python train.py --parallel_block=false --init_std_up=0.0179 --warmup_steps=200
MLP neurons of a small language model. Each row is named by its layer, matrix (up: input weights) and neuron, and shows model dimensions 560-623. Each number is 128 + 32 x the weight over its row's rms, rounded and kept within 0 to 255.
A block is one neuron, or neurons of one layer that tend to fire together. After each block is what it responds to, as a language model described it from the Wikipedia text at the highest values.

L8.up57 [146  85 187  86 188 124 143  80 131 181 130 108 177 186  80 119 134 108 125 129 149 118 168 121  89  83 147 148  85 141 160 127 102 150 104 147 149 147 105 125 123 148 154 122  50 134 130 134 154 113 133 120 116 153 149 108 119  88 192 122 174 107 121  89]
L8.up241 [165 152 122 177 144 152 113  91 154 137  30 165 106 147 150 137 129 155 138 130 162 104 126 128 135  56 154 170 152  66  99 133 101 134 153 107 122 120 167 176 141 155  98 156  49 130 102 150 152 107  79 102 207 151 126 128 108 110 124 125 146  94 136  78]
L8.up372 [147 164 159  98 105 147 198 102 150 126 166 156  96 146 153  68 193 112 106 181 129  87 122  76 106 130 103  72 102 164 152 124  95 191 140 114 145 138 117 105 114 145 119 130  77  45 152 144 104 120  98 164  88 110 142  75 141 134 195 160  98 163 134 102]
L8.up402 [146 124 126 119 137 166 118 133 160 141 127 103 147 140 158  68  93 129 200 219 149  97 180 158 179  96 139 185 119 124  79 154 114 142  63 149  91 106  61 109 127 224 127 172 111 128  48 122 180 161  97  95 117 141 107 122 137 152 140 194 136 106 150 132]
L8.up716 [145 104 168  93 114 156 123 107 180 148 156 142 125 129 164 146 141 129 143 131 176 164 103 170  94  92 116 151 153 152 115 149 122 117 120  85 123 141  67 115 134  68  98 149  74 108 131 149 165 129  98 150  84 170 105 149 149 182 137 136 104 118 200  69]
L8.up2212 [170 135  96 155 159 169 115 137 158 126 108  71 134 193 127 101  63 164 123 107  85 153 143 159  79  63 120  75 110  92 119 107 112 119 113 115 190  83 166 121 116 126 115 101 138 162 212 103 159 149 105 172 153 124 149 111  82 131 160 157 102 129 140 116]
L8.up2306 [105 140 112  91 121  81 112 184 159 147 107 117 158 104 134 120 123 115 115 155 143 137 115 166 127  48  95 122 174 109 127 117  58 152 127 124 151 177 144 150 146 146 163  59 135 126 133 144 142 123  71 105 109 177 128 104 125 199 122 177  99 126 161  66]
L8.up2468 [109 112 157  80  77 165 135 168 182 135 135 115  94 171 155 124 149 159 144 127 141 102  93 149  77 122 123 101 162 120 117 107 154 161 162 158 131 107 155 116 135 144 117 186 154 119 154 126 181 166 103 138 123 149  81 176 157 121 119 138 101 133 106 135]
Responds to: Sports table cell dividers. Table pipe separators in sports results and stats tables, especially right after an opponent name before the result (@ Detroit | L 82–86, 12 | Kansas State), plus scattered unrelated word pieces in prose.

L6.up586 [166 115 131 107 131 117 129  94 119 106 117 194 151 141 167 123 155 144 155 122 162 139 155 140 122 167 150 100 101 122 128 147 123 116 134 127 126  95  85 193 123  76 116 138 109 125 137  73 142 129 117  74 142 133 202 117  78 129 179 155 204 147 144 130]
L6.up793 [121  97 108 142 124  97 140  78 114 170 131  23 149 165 162  46 159  89  95 198 109 154 143  75  77 100 141  92  72 149 184 172 113  92 149 133 191 114 159 121 145 128 129  83 132  75 110 107 156 120 135 183 121  96 137 159  86 118 232  57  79 129 131 142]
L6.up805 [ 81 169 158 128 132 162 193 153 141 137 138 106 123 147 153 116 106 138 125 124 102 135 131 148  68  85 182 123 103 191 123 133 186 110 126 164 144 127  92 109 151 121 223 116  70 144 128 123 139 163 106 158 114  89 127 169 109 117 160  86 114 146 104 127]
L6.up1310 [164 194 133 167  92  88  80 150 153 119 125 132 140 164 155  98 143 167  91 126 142 122 112  95 159 161 146 119 129 114 118 184 136 113  97 141 112  84  78 154 132  45  66  99 148  78 172 145 112 110 114 117 119 145 167 148  87 175 180 199 131  75 135  95]
L6.up1750 [110 109 150 117 139 107 127 115 165 115 175 106 127 125 150 116 146 227  92 114 178 141  90  73  90 161 212 105 140 132 152  64 133 178 100 109 148 173 133  95 128 131 141 115  50 132  58 188  86 122 109  59  93 208 111 129  77 141 113 160 149 118  93  59]
L6.up1757 [165  70  91 118 108  92 172  77  92  97  97 140 152 171 161  99 158 146 113 174 123 115 100 125 130 150  72  75 128 196 106  67 116 142 100 110 163  96 103 168 143 140 138 135 127 164 128  96 159 149  91 106 131 163 140  92  93 140 173  84  66 104 127 124]
L6.up2793 [178 109 105 129 170  70 132 113 179  91 132 137 151 150 130  88 117 118  55 127 194 123 116  85 149 102 164 135 138 124 135  92  86 145 165 104  53 152  85 146 152  94 104 163 106 105 166 111 120 162 112 103 171 176 102 135 100 206 127 177 164  81 118 160]
L6.up2963 [145 124 101 114 129 104 248  69  49 116 124 113 169 157 137  85  97 123 113 162 133 134 116 120 111 131 168 143  98  89  83 144 121 147 122 118  89  89  99 104 177 135 100 105 129 138 140 115 142 123 123 140 138 124 121 127 145 129 205 143 110 120 147 155]
Responds to: Sports table pre-opponent cells. Cell separators and other tokens just before an opponent or team name in sports results tables and game logs, e.g. "May 5 |" before "@ Boston", "#4" before "Oklahoma State", "against the" before "Nashville".

L6.up450 [111  91 158 124 162 147  97 100 122 158 139 118 125  97 169 117 152 168 108 130 136  77 143 137 132 173 151 124 134  67 109 108 118 119 111 132 102 126 137 166 127 117 141 154 127 142  94  92  97 130 161 166 105  71 134 110 204 150 114 129 173  79 122 117]
L6.up801 [134  75  90 156 154 111 135 137 115 125 181 133 155 150 144 141 138 174 132  82 121 104  83 143 155 138 139 128  99 118 147 127 132 144 153  82 113 152 142 135 116 167 102 104 105 116 123 165  93 108 166 155 122 105 123 125  93 130 123 126  78 132 132 126]
L6.up1043 [218 137  94 142  86 126 144 138 149 139 185 139  78  76  98 123  90 154 153 113 123 141 159 118 177 121 128 141 126 139 121 165  86 142 114 106 178  96  74 113 136 165 102 160 141 127 111 141 114 128 169 153 173 122 153 132  65 140 105  65 116 143 155  75]
L6.up1772 [175 138 172 172 106 132 131 137 121 112  93 145  93 111 141  95 112 101 116  54 157 106 154  93  64  67 110  81 133 152 138 134 153 122 164  92 162 127 152 128 107 146 174 171 135  87 133 108 116 147 177 156 128 183 147 154  88 160 114  90 175 152 172 128]
L6.up2170 [113  55  82 206 101 184 152  85 112 136 133 111 107  82 125 130  82 114 148 124 191  94 138 159 159 134 100 117 111 108 157 127  88 127  97 152 184 183 147 106 136 134 101 104 106 141 130 101 138 129 125  82 166 104 110 150 116 129 124 116 143 119  95 110]
L6.up2423 [158 127  64 137 132 162  99 141 134 134 124 183 150 111 132 177 157  88 134  89 114 118  61 126 115 132 156 187  98 117 144 120 109 173  89  73  91 119 181 120 223 143 123 164 112 128 126 119  80 162 127  99 118 125 155  99 122 126 106  61  57 145 117 159]
L6.up2691 [127  92  91 166 217 161 116 123 152 171 162 167 113 134 129 152  75 106 122 115 133 105 150 128 152 109 168  98  88  59 119 140 133 137 198 111 149  84 150 139 112 110 136 147  44 168 111 123 149 175 166  96 158 166  82 119 153  78 146 142 156  88 109 104]
L6.up2867 [131 128 154 113 155  96 133 123 132 146 127 115 161 163 130 122 191 137 164 114  87 143 125  53 143 186 137 176 154 145 169 122 169 116 128 107  75 121 119 154  81 106 101 100 190 210 166 148 159 121  89 107 165 121  84 129 134 163 132 137  98 120  85 138]
Responds to: Heading and label endings. Final token of a section heading or table label, such as closing ===/== marks, medal in "Gold medal", Seats won, Review scores.

L9.up2211 [107 104 174 157 136 124 112 138 148 210  98 106 155 150 161 107 103 142 117 154 141  72 106  81  85 132  84 159 174 139 140 199  91 173  83 111 103 140 103  70 134 130 117  91  99  94 114 120 165 119 133 137  94 136 131 167 122 104 192  91 114 108 146 130]
Responds to: Sports tables and results. Cells and separators in sports schedules, standings and results, such as table pipes, scores (43–23), seeds and start times, plus superlatives like best or longest.

L8.up647 [ 83 137  98 120 115 107 115 122 112 161  95 180 105 131 149 143 155  72 175  93 114 110 166 112 110 132 103 113 143 111 122 106  68 129  82 169 138 137 165  51 200  76 114 136 120 136  96 158 133 159 163 165 117 101 148 127 133 157 148 173 176 120  85  61]
L8.up942 [128  56 133 120 150 157 130 131 142 139 169 115  77 138 120 141 150 122  96  86 120 168 143 124 128 121 133 206  92 112 145 155 127 156 138  94 114 186 200  79 189 108 140 117 127 108  93 154 104 165 154 130 180 197 131  95 158 164 104 106 165 152 109 115]
L8.up964 [116  83 129 122 152 179  81 138 136 213 145 164 103 163 130 162 116 146  97 163 135 133  96  73 129 173 114 136 121  93 133  78 136  98 181  57  97 116 144 121 181  89 104 146 112 144 134 143 137 165  83 148 147 127 144  89 191  96 155 123 161 120 157  71]
L8.up1652 [140 183 110 107 133 112  87 127 142  98 139 119 170  87 159 122 140 108 142  46 105 136 175 103 115 150 138 126 109 123 130 129 160 110 163 152 115 122  90 119 171 136 212  60 109 131 123  74  85 165 119 172 127  91  73 121 171 116 135 161  66  77  98 129]
L8.up1757 [191 139 137 102 132 128 113 107 139 133 141 131 133 145 138  93 105 158 111 166 185 119 143 135 150 137 113 101 119 121 131 146 109  60 133 105 129 119 108 164 181  89 177 139 131 123 114  86 154 136 152 108 129 148 128 139 160 186  90 165 183  97  90 160]
L8.up1944 [155  69 162 155 169 112 145 137 129  89 104 142 175  90 156 175 139 113 107 144 113 159 163  89 100 144 121  95 110 142 118 142  93 161 145 125 187 189 154 137 187  96 123 107 134 198 114  82  90 180  89 183 144 148 113 206 153 127 134 164 203 117 132 155]
L8.up2261 [174 149 177 132  80  93 124  86 175  99 130 170  82 109 130 115 132 110  82 133 110 145 138 154 147 130 131 140 174 161 132 115 186 177 163 104 138 102  74 177 141 134 120 103 191 113 115 132 117 123 121 130 133 180  72 140 132 127 114 130 114 108 166 102]
L8.up2449 [135 105 109 137 164  57 142 189 141 155 170 115 162  76 154 156 177 122 172 133 101 115 125  90  91 150  60  96  98 153 141 102  88 123  73 107 176 131 145 106  97 117 196 101 146 178 126 107 113 136 120 164 159  90 130  53 122 127 174 155 201 144 152  91]
Responds to: Closing heading markers. The closing equals signs that end a wiki section heading, as in "== Production ==" or "===Dissent===", and also the pipe closing a table row.